python train.py --num_hidden_layers=16 --intermediate_size=1024 --norm_eps=1e-05 --parallel_block=false --beta2=0.98 --schedule="wsd"
MLP neurons of a small language model. Each row is named by its layer, matrix (gate and up: input weights) and neuron, and shows model dimensions 288-383. Each number is 500 + 25 x the weight over its row's rms, rounded and kept within 0 to 999. Numbers have three digits each. A neuron's up and down rows have the sign that makes its largest values positive.
A block is one neuron, or neurons of one layer that tend to fire together. After each block is what it responds to, as a language model described it from the Wikipedia text at the highest values.

L6.gate25:547503499466508475472478495512475468501493487535447486517472512541542523503520478489508541511499475469461481479492467474504504496493497510528522524490484475488496499503486556471539520472457501466495481497481505522484540478572525447517534501533494487535540473478526452491468515494469480483
L6.up25:464523521491452542488473475516459495476527505483510535523520523545520508500472506496484464523503498529455482497501495498498502457491491454517459527478553455480522512493489512520484462491463517477497545482469490489482501510501500505498489480497508509522506461506499513506493549467469481541
L6.gate662:521467489500528477451537554475491478521517461510459541504480523495519479515490533480502491443498512507495529462494513494491471498510486422496475507511484514534506508544490490484498502548515491486456471476485491447492503434520545475489486498496477501506521488500505488507477490509503531484
L6.up662:469482504493525468480540489488495509529527496493472518469510524475543441494524523561481495536532483471497507494541517500492503505479483482485438503495448538514485503459510493492531544491478502515530533471519500484507474462463492543535471518522487502501477520502480481535473543446498485483
L6.gate916:548492506542486497520487479465535520578528523509501504520541497547507494521483489490492522541536481522466496488521512490489454496490510506497505534512483536486541522535519565500454501465480477489509486554508505460484488486494503507501492533510487480498536542487538491461527529570523483503
L6.up916:507509436489515467498483449493516505510508510494523507464480529520498501509475518490503531500518513463487520477456508480494513515512510468500526515455480479531497512461516497491513457489483513516480458505484530502490500511536546517506486537496517488478494499527515480464538518475462490456
L6.gate948:520530501518518505466487494488491543494503500490488463543491499527531545498516487535488523511471469508500424485550474540498546503540460555496500516514450506478518483507517530436493494491511489470509451452501506520470482467505516507480554512495475536517519490457519525481507516483507453498
L6.up948:495484496498534547496530476528479499511515521516525460471491481489468483485498540495461547503521501537497468513531462462517477534479528464483499487486496472488465506441475479520495484520534442514492476471487499525482492514471538498504503496483493503525540527480495495482480544497549485489
Description: Determiners opening a noun phrase, chiefly small numbers, possessives and demonstratives after prepositions or verbs, such as two, their, several, these.

L4.gate625:497490534508524503518515501498470486512476506467532500507481452515495501522483499479471472502533438464460539482441488520506535520532496510560480457487510485499523532466509516474452505482469471498533488526470468503564530490469495465534484488527512530493505546501452485499444504466472518480
L4.up625:469532539514466519527498514470498498458529545481499485521535484486502474436502461529518515553518485459473498503518480521472491475519473535500512500496501491489511524523553485494511477519500485512477491519494498523501508495485494527487513528522460561517502531535556468483485530509491501463
L4.gate941:548518525497542487486534533508466536467499497499473492507499487548529562519495513481474473486436548509494541497491466511546507480523495487503511480506515519495496528493475509473483504516506544519487473529481470516509499492522466522531460512489514482510523480525521498518544481470505513519
L4.up941:439516469533477539469500466490507544495484545487535554497452455545517501498534450525505498567520517488519533493518487517536496459551482479532513543520465515504486471516516514498509505510487508512487515495505485465509510548479465523496474520512471509478510534535474492484565474477501507480
Description: Fires on the article the or The opening a noun phrase, after prepositions, verbs or sentence starts, as in during the, as the nominee, The album.

L5.gate17:520541489517475508501471487489500550463473509491532537446498504483501514479497493485469444529495447521483478481531517433517509506519519516550503505469461478484473499503510438515508555508518501546525522503519552493471483496535499522516498512543518538453509524496509509492495509457521477530
L5.up17:498481502469465518486551505537483543480529471468472510553484449492468488528527521535508481520477509481481546527490526533467454498528511496525463505558507524566498499514545492483478526479464503497490526511470495490473475496498523506498501501537467539483471463505464497553509509516546477519
L5.gate134:452494499462517484467502508493471524493527497482461518551511499504495526507479501544499516459504514515530511533507488506498487510490519487468524487504471529522504474522500480521487547549502455525499483488508521479478521476547484519492508521519534484501576535489506545473497486500513487499
L5.up134:509522509497516508502515528497541505515522516478482512505510477485466486528503546512508492460496453457547501507531493501493481490501520470455550504506484525503481454555510507501506489502508493517499467478495521512511524462487457475494502532453501559510519465489508477505496466502470512503
L5.gate277:500536475477460425506522528466507498483498542451459529504501500490492571532484513468482514462458528470480546492506477538517500521496488432447492522507471525501463540472470489474494504545463520538472512523500486436441519462511524467507482486467537467508519494518467485486488528495506465539
L5.up277:530481493496534499453491502513504517469521519497492542448510449496482463525510469496460531483474459522509487485540491504502559441493482526481470458450460470489501433485489461523542447542470489514490494493477501565504528496537498468501546542490500479505485482562495507499482480530518502484
L5.gate596:463536501482488461509466471520445512481501504504513498545459546500555513481510461465424517480549450516469450515538511474543511502490545470541489514514504519478481499456494488522513509496460489492514486504533526528485431509495546480544503514487497523516513517533482516487465527507540502471
L5.up596:480501446505485491518527435546533478499496503563549515484443520511492492418517458489451517483476474535519497496488543527483541490512504472494511491525485489517472476530480517522497484467486479506528488496515519496502552493519512471479530476495503485519510508469496513515489515553468523503
L5.gate706:478504541489514477480504519515439493497541527499479436461550558471499479496535499514509496508474497480515513486478530511455490475492442484477533495486491483547506537527538460490516500513540508503514527513525466513524537481522477545496488488510534484513494524504521523470485489480481493498
L5.up706:501517527458499505474519499523489487545506540534466483500518482514519504496477494498486532488514551536530462495516532523498474485502497464461534476553494514522502523527453492495511530492499527498510504498514480511514469518446552528513535511479487534490481512500472505494501477497481511510
L5.gate801:500478560476529474508511493529490472543514485513499532490500543497486477535519513531476496506494516514485508479519480444514453518477501530568462523481470497505544513510507529512490534519501502500527516499506461533522504530513491494548510497502481517486465522520488464466460483478490559470
L5.up801:543528535501547458510510499506482510469500497539474501494480541517504445489477504554503532479530489478514488517526478531481492446476539485534458508510527498545530541533462515449446474452513452506485477438498463527510477486519515503490513517517477491502491462457472494484482470492479517497
L5.gate824:450541478501493490463509473505473531476535521525509509473518509526490494492464477463506481493457484470526502520498482479542508530472449477518517509468495501506519484511554505504516489494511466498484460500539493450483456495489530509523470515473481487524532517526521493476476546544502505517
L5.up824:472504497495501456513436436492481533512509505544513486492491474489508482473517533525547484476501464512478519510514487503479483489505496503529480541486489509515481504487517470536494505494479498554553483526494537459511515530462522519513465501531472532517482483530475497538487471487478504483
L5.gate962:476503476445506447464459476492459503520525507540498506507506481507501489448460470499514483509515498521523473447469496514448508515479546494528483502442461546510513462486516519504514516518473470475492452535505468493475517506528535482483532498509516478508471527512498487517540482504539515491
L5.up962:523480499545490494516521484435490489496481474469516520545494523493526479492513514482501528528512488536514517514542470552479500497503514501484463505460490514472500473508480515542485491484481485519514499482499507496512483489526516544533492482517459501467505508517515515525500493543479500534
Description: Forms of make (makes, made) right after a subject, often causative as in made him sheriff or makes it the only; also have, had, gives, and of after one or both.

L6.gate62:468519508521526523497524505480511514424499534486526442511506467505487500507499546491549543503458514519497523484441536501515518501514532453554480509489460484472477479504504483530471520503496466506527482507474482460497482485547543481522487463524441495490477484542467478553516521452498502514
L6.up62:487499490494523486465477466506530508529538488473526554510502499520496494518485504537549511480477516481511517482476534489530516469488470452532495503467471540514514504552504465572451483483501482522520495542557469517528533512482484464540527525478482513512521537493529517495533490485518498480
L6.gate407:508485478463489434511498492510484489475513491452508517518504519490512438505486468519526499492476528558490484490489523529461516488520515464502531497451524498502549449475471515497503486466513491523529507503476519485508541509526504453461495497493472458512476525532492523457486539473479512509
L6.up407:491496517501530474508508489515481464443528485478506532538479534495535493482523516498504499486485508474475528514505496487519478476533479512496500496505457485517471513465476461521490459516521492479525454489497476491503477474495511488477495504475467515496459492525509510475493525467454473509
L6.gate441:475474492507518534494489500544503517473502525505519498500494497474497543471475511504481503495508489453490532488522518535469481495470512421529514470485499525493510488523537464483511507516504511505502481470489486445457519507500534492476572464501512472568523522515499510467566548501486488512
L6.up441:502499484515522489484505469488482521502572516475515460501513489488551500507527497505487531559471520502515469532478463481493523459550494474527511516468495463534540528464548511482513520532481466520526499470505492450495523508561479508511497462470519547499552536529491531521504511516508469476
L6.gate972:484510497504569482467477523497507505483515501488506511523558525507503518473489517483513469504501494483503510509512499491525474499485460489515454494432508460539494483536487486456560476508501518530483484498494476502497508468475487507500474516505454486507471507508554510484508480532466544494
L6.up972:458530519542467540455523491473496470475545546491539554492469477533498468559492492451506479507515489455516540457495512523503485523487505503473504538486472516538492511475536474504532487545542503519532502499524467521524518468479499469489505496467484458508490475487525525508511494537508496514
Description: Generic action or transformation verbs, especially make, become, play, provide, and the word as, placed before an object or complement (makes the moon stop).

L4.gate515:466492493504479504483485464515484519519481500526482518487497471503510504528523511521490461474545487524509452511485495467523481469471486538486508452487478465514469523475470526484486495514486520477505534506502490534531513465531527520480465497514483463511493485546490523500484497495527486491
L4.up515:496493482462501561485482490524535504491492542507512463511535533501493505492510463537528452509490493516496472525510493471526492493499517518542534486502477533464478490491529525507548475511490465512507482520501470480557515489509504490461488490502536492470505485546528549492471486491535452501
L4.gate615:456457474511489491481508511467476477518458503510525501504449461516500545516452458463473474509519471525469474488485486477500541480515499501533493497518529486518504485511533513494500496503485501479472510492506499486512494510513463529470492525541498465506512507484520542481514472520526498532
L4.up615:500503502544442518467505530482462514526536531504524483512503546489500499478492483509479482538512451493487533503488508489524470522491499515537526535491499483491453495491522506536500503512531550494484537494519510531496452526559481559463488488522530525507455505490514520518515493519500558519
Description: Colons, pipes and hyphens that close a label in infobox lists and tables, above all the colon after Total in population boxes, as in Total: 848, Total votes |, and Tagalog:.

L4.gate503:493487530467498487497497480473511535451527529478522544472461514487482499490488453516490498532526512499494488443515517482489478491497505468494499490452483527507472499555518514477515529488487491525499478516469504497409522501501475525481501526526499467530515522515513477487498494440475453530
L4.up503:523482513495502466516500501481496491504537459527526453508536458442552524465519498493472525463481522489491469506461519483495487470519508527507512442491495497492497549475527462530511497511493538495529504478484519552498493478499503539475524481459494484473522517451479556482494518486532499527
L4.gate643:532534495516491514485482481518469534508434505492507552497444501487518485521514504489470530512482543508557492541499452525484504496503477488517487527456517491495495476515483510498467512492470536467527489488516550514487511489533521527506459501480497530501457512521533446469507511542510491476
L4.up643:503470495472501491497481485503487479507478503487502499498488532484466486518479473482500509504509479511515502485537481470510493530490500510515477480458499455517466492499483458447468550506515493469543500478501532478516487500500472515529446504507484490474466525525489478515491547525551524480
Description: The article a/an after is/was in opening sentences of biographies (such as was a British, is an American), plus digits inside years and table pipes.

L6.gate43:505501494525489528484514431560521515518515501458536538470471484489501495545478453493481498519496469475486491514464504469500479510525501494464497525518498484498489538481535484470461544484502459525502522518504487519534496495466516510495472518557500478458509495493498489510563517543494525522
L6.up43:495457497464521492517512531499513506496453478506515516481503461467501502480547500513476468501489519495517528534509541510536494474544518481509487492461534501493542465498496415509493498514457542486493507536481469432504518534506442517505426514528491467530478504521505492484522514506490495501
L6.gate712:481496508505473485476483507481496484468503514551536490485501424500439518517488506511543513519457508503507475491542518505504491482499491494513504552511490453532485497535540486491480476530482494500482516481502527498528530497436454522485513535477475466497432507502499494449510471496475502492
L6.up712:480475514515421513511511461523473542471507535516533467520502513519490509502513514488512466500484474494540502516511506475557508526542528496492439535538536488491471523477532474489517487487473500497465552473476471526466466499487474508490557518504472492503461504476495487453500504494523486483
L6.gate803:548493508464520497491493497531510506438534519454522502480530464504493475486518495467511499477506542519541491541474495508513500466493517461507453464507475539524573507486517496517525487525481516458468516528471477466523540511510503499459534546476497536521494517509485494504505466511542520522
L6.up803:475499497461471514553492514484495515511508506523496498507511522534459475463486487513537509475502498503508568510476508483544515496515467502532497482533510488505474517542534513530485501479504477516514499509456495485492508534508486532464536464502525507507494480466507514511541496483507488501
L6.gate834:470493511521543576490455512524537494548525473511514518503501551504496544496486536511490492536499528483524515510494535513519485490502476501547469499534452511497510493490545484483492540528452520501472533474497491525498452474527457463504508475501484478459538526522528489508497495437485511507
L6.up834:464496472536513455508505494519506488526483513499490508503504559457504539498534482487515501487504508520557492501534518535511473526512495462489494533522488464510492496499527568516473481512512513487441509553445476485505481519463494488542493472466483517495491501454498490511514448459505448472
Description: Prepositions, mostly of, in and during, right after titles or role nouns in biographies, such as Director of, head of, served during.

L5.gate96:476504501509491457462430480507512523471529501487518504479539466507496492499530510519479514540460482553542481539488491481465521500518493518531494511469468501452514504513523505528483499488437518452478523454481524473555467507479460459477482535532499554477504529516520481486518489455524485551
L5.up96:522459486488495485510499503478450520474507552519547492510499510531483500487497497531474532489460486478496503526496539500462493457563454497541524491504481485475476534511499470529459464486496521474477492486472517455514464526511538460493506439508476474530530512489494546479533454447515506513
L5.gate290:524494542489471545507474523505527529486516484508525548498501464499497507527514542510482495541492504492473484479553500515503494491533507502485455512516475524501493482501527492500503518519518516492512499523486569496503478500487497543506446544550500514501491508493551515498509540554511503508
L5.up290:516468485451529514494491513509506532541519495488474503491520503504469496516505519485468478471528461481464484477484482490487455554530497530524489505479488480501502539476448511487470534496501501486488532503489530515466460519466540476519485484501485512506509524495506504528517478503531549557
L5.gate307:488480488538513500507535541465475493502526478514526533484462488514506533527517549536487456494493516452582472523490454477502525502532473509528517467492498479526484493491468489497482506498520462546507503485518488488474469528532532503458495528551513497528513522498493517491512498491513517509
L5.up307:481552530514496481447499447435455469512495439512464512478501503527526492521518507469500514484452469527468491474548526515514526515535500484532524483504508499474473521475474532465496500457512560512512477484517517505493498458521511469508499523503482494531494512494483525524472494488508538488
L5.gate395:449457525464525463474468501515479520469465527492512514531517516505496503501531504482482479516501503518501500486456483513488534539479465483516548486498528556485554486452457457498492521498542549461460502482490464499500483540529515481504498509527512500513510495515519508465536476456528508504
L5.up395:497545496470465501480465502548540501521427513490513524533473500525547509508488515521498506545526501502490445539511512490480525464530516515498534510495488513466533474478487499503516486486490514516510478456505541486488509508509477528491467536489453501514484493534496502516515475520547490515
L5.gate488:483471520475456541520541488488509496494508468502462520505476468535504527487494494477485479545512487514502531478503496492486503501472493540458536468436499483439505519539485500492535522485509467467508492498492519546484519509531506490464478514484529512526489504486494507499536531510508483478
L5.up488:498531458495474532502514509473505457484493548466506514527499535460503487546474510513501452477494534500462525508528532501500533490518514533490470486509496550467479462478478442506466490517497536501509477489535511507531490509474510546518519520522519495527472498480496479511489497498466480541
L5.gate692:527470496480493509539472479502521517487476478520481509503502509482498509491528480460465462484492486471501546503531527503503492510501517529524518485480476484481498475521519419524527443531505546480525478507521484487498529540490460517475481512517469488489487504527512517509484509482502494505
L5.up692:529488466560488498507472500504492523468528467482516567495476524466492509519453522438499476512488510514535518500481534483515490555491540466538446494508458496515541525497528498508494537524536506463511517493475495501520473465500508490499489489524529525456535528517514506499506483503512464485
L5.gate886:475474500489482454539513505524479501442490532493517502495529504509448463510500458558493481501515479491502516500532495496491457529523502519510475495466502511473508489472534506502485532493516500497504509480489538516497493522510491528525505444508508516534463489501512505478523559478507510524
L5.up886:513477504517479506482512494469493565512507530518498539536541500518459484493543520480491537525511497488511520476490443553508475548493481500549500488514514516515527492483508445464533516521491536498502503539476534493523491536482521467463480472525504507487534513524470492508527498466459465478
L5.gate902:489503545461484527496490477491513498534502443502532509462562478510539464515515480485473496476500513480531483537489514504510495503535519484474528470493433474514512490484471545494433499543460468538484497516481503413527495470525540459482497510486508483448518487540550495523473483477518515481
L5.up902:499482488482539513486468505495474493462476490496508546440535531513480500460484500502508447500467548509499587497488528509500497506472488439543471522507502509510484502499496499532444519532524497483488509485473534485532489487494477534533482519547463480494439534484522422490528489487541531526
Description: Fires mostly on "of" after office or institution titles, such as Governor of, Minister of, President of, Professor of, Museum of; more weakly on hyphens and word pieces inside compounds, as in high-tech, pork-barrel.

L5.gate1:458472480511532470511473469464521533465544525512497526481494503490508490492503457531488503496526514505527443497508505500498540476477476486503552506476448473502487467462475501468423532550481511478470507484502487501531508498477491491531515523477489495516529535471495487535528510464548484517
L5.up1:511514488465490530444527495481512494487547511491490528491511484530487540476511457523494487494453470495471508505512465510514526495512463498530511469491475488495524503508560543491495461493494479473494476485498492508484497484464494479521506506498486520487514473532498500473511479488490470536
L5.gate139:477481523481470484514497506545532474528491511520516497487476469517445515524474539518472520556544531505524524508508481506535509466537528503519509480519488481504483486465552518487512518505494552472477516535482512492483526483451520487474491479463506472494474507461474508483505523498495420487
L5.up139:518481511484559496528504474512493495503504496529527505513494465505507520530504493516513531459508552525525521481502492508518500498484532499522530532512476516489527520507461530467471506495472513524470471541516503497476504510441476507445524526504522479508530516529448491503502493491494528493
L5.gate363:504519495494502496494530489500526485479482505480488532437491490510506538481493521477474469516525501466477470502464505496502496501488488509546479472529530461483512509519477523489503532486463507515476485508465516480465493517517494484514507523514514493503525525461487497513454504495502508489
L5.up363:503519518451457534528497482516516569498463483511472478515481476524509501517524508526534483511536453513525500447475512537541515525472474480468514520494529526489528521449494525461514518500525550503492495454502484487498464465517497504471494491505506471522497452494534489500480509519535470484
L5.gate472:494464521468454525438461477498471451494535521475502547440494443539481480514501494519512498536530511466483471519534485473532544471536508519537534458489525465518524505483518515497494482474496500463465504509511501526486490547492488511512532575458526489513475470505537504495521531450497485459
L5.up472:522464527512450489488572488463500463499454497446470457515496518506536503495511495464506478464532503469511558484476511526538487485474520501485498459502490490492461538502501546454524503468505527495470460526500494540495463492508501507463492490486505476513531420515536471531488494442484515518
L5.gate486:532515481504497506478518499520499521496541503509460496491516449518528491461474434525524492528497497547471490493493516544473511505481485483457485507501494456554491528487490494460521533490462554474459501514512475535506524485527487485518466480514522536515524506475520493479510492522471539480
L5.up486:490488482497480512479450499524474495534501537464484519496528506555544485517504522492509499494502452487512491522518522492470513500529484514504517502473466498471489495468501518502463464512506508496470469463461455486501505496456487464462515506520477486511478500513517517506541466482465488475
L5.gate686:514502563520515506514500511479479493434470464502502535472470503506494533484551482498492501522550529513477532514468498502505529471492505505542497456505466519483508551545486459501504504559507498481468508544510530509507519497474522487522488492508492461489440471555513498515537508487484505523
L5.up686:500476481511482492496492514528499486526491508498520507468530499483487524464519473559488486526499512482504458508491473498516490534497508546458428485558480518476430481514500513509533519539455478447518517488484475450480466527519513484571523519534431488517473470511491473519497507464505475497
L5.gate812:519524521486478514505487518482480489494498458489555503496518512470471521412500500538516486525515478445486490483450475493477502535523506488500503471458479481488474529529513496523476484500508479477512542518506524512459547536490466472481501506489538460519501514519496468481492497519502523489
L5.up812:455527518485493497503515485498518467511505530487515504504470504561479483461521531507453521493532519505513503508499479504516515478530474504498510496529495453492518500536504559472502499479473528525510490482520496507494503460499496493506512495468526523476463478497506529500468501504497521513
L5.gate884:484501479494526520490486480479566488528508474483494522500474498513525497500463432533497450506491466512484461488515513502530497484533462503516515485495487536521512495508471483476480528472471490486501499526534488487491495509475474510507552467474517536498510497503513514477522542487462494440
L5.up884:481503491419437550483491481471529513451506500493514494534510506508473506490474498509489490544487506492492498492462521491537518501510529493504452475503487526488473509478505486512445524508517487465502487540509487482471493535481476550515506534504507499535494425538543486480497481489539518471
Description: The word "the" right after a preposition or "one of", opening a noun phrase, as in "one of the most", "for the Seattle Mariners", "of the novel"; occasionally mid-word pieces.

L6.gate487:533476546484447490503449509541547505486466494488508500507525476476501486514521516487459489495495449472524490475491483483503493463453466526482531530513488443483477482527445548487515506508472531507470478490483531467470519519504458529473471504484500491484485470505488477481469490512494519464
L6.up487:494497494450522545484467501461485458479436507497505462540473484475467529499558519512523491495492457521511488495488507525489482514467473512482492490524504487495492490479482522484472490521554468528538501517475511540440500491499505504514497498528494551483492477530504547518458500465509499518
L6.gate530:479521489475511484521506531468523465457497527515527486496497517512473478556534450530476525464506450491502520466495472538495500476498511530510470545488493480498496451515472489469523489492506456470497489497508481478468505487500510489445496522492504463524480523526513483488518501520506472506
L6.up530:521480504511518526512455518497481506478497473502462483483455495481539526495530479498448466518501499481497532522475454457478469484508454491546450479520490512455507495475521546478489522443498547495528539481477477490486500524476481484488485502522529506489538445527491500471469532500504460485
L6.gate608:522507518556472458563484540532500526491480513474499483503479519504503480444469493533480438528490508505507558484491487490494478475497468503512494491507490513492495536457501518514507500472470510478483493535533482521461523529545523508477488489482556514461498501579473489503458520496475491467
L6.up608:497519471504480504459490471515480499497495478546473491523503505492489534500503506475502464438491483513500500477510515527503501494449487509525478480463517488501485511479490474530473509523484530481481506490509475434505526548542521473487486520533520497509499526504520459471536516519500508499
L6.gate932:505506498513466514536457491506509505461548527542528547488455524539456498542483511556518478531538490532529512473511499497489528491490499516575496521490465517503555489508464456526513480484500518484542510530485500528474485519503496515515499502481516492482504477485491507459494521483448494524
L6.up932:511485523521479486489462487525551505550495477502491504468478533456508475518429505488483492478467500462494486494503486515482533502502466517509484548477449531519459494474481522531505468501480502533480509433508537484490533534526508487530537551439565490531491509534490541486493486509492467520
Description: Slashes and pipes dividing paired fields in Wikipedia tables and infoboxes, e.g. "Team / Apps", "EP/Album", "MEX / USA"; more weakly, heading "===" marks and scattered mid-word pieces.

L4.gate447:546529528547489456436494470518465525524524499477509531502530490516554531499482478484492485479506490470507513527474478506484436497474468550460465525493484505530507530485523522517507497505459517517486482501498516506512518515517498487492489532513496515543512534539485493503472474445465508513
L4.up447:486482490518550506485489483471523526524495516499497481464473490490532562519479492521494502460476512535514474525453481528495522469501505519489527522491517527512532470479540465469491512523501499505489500516528509527494529541510476487497541530497552484500530502515462492502524491482503478483
L4.gate838:482517477483499497456519534523514536497471521494478479502491482523478467471515508533509509523465483494518534501534573514471483503567485502484500530479443518483520519522467537498481499522458474470476519486525480515469520496463505466502502473495485526505499514549482516504531490478501507505
L4.up838:505542479516487473493497501488485519524496533473489536531476508480491480502510488467474469487565484512549489455502505514438511497480483500495493504502495505505510567504482505532501533532458482496518490458526472522509527511469538497530483514497497467524496499452539473474493518519515500474
Description: Bare transitive verbs right after infinitival "to" (give, take, raise, provide, gain), plus other verb stems such as drawing, sell, identify, and occasional stray coordinate or abbreviation fragments.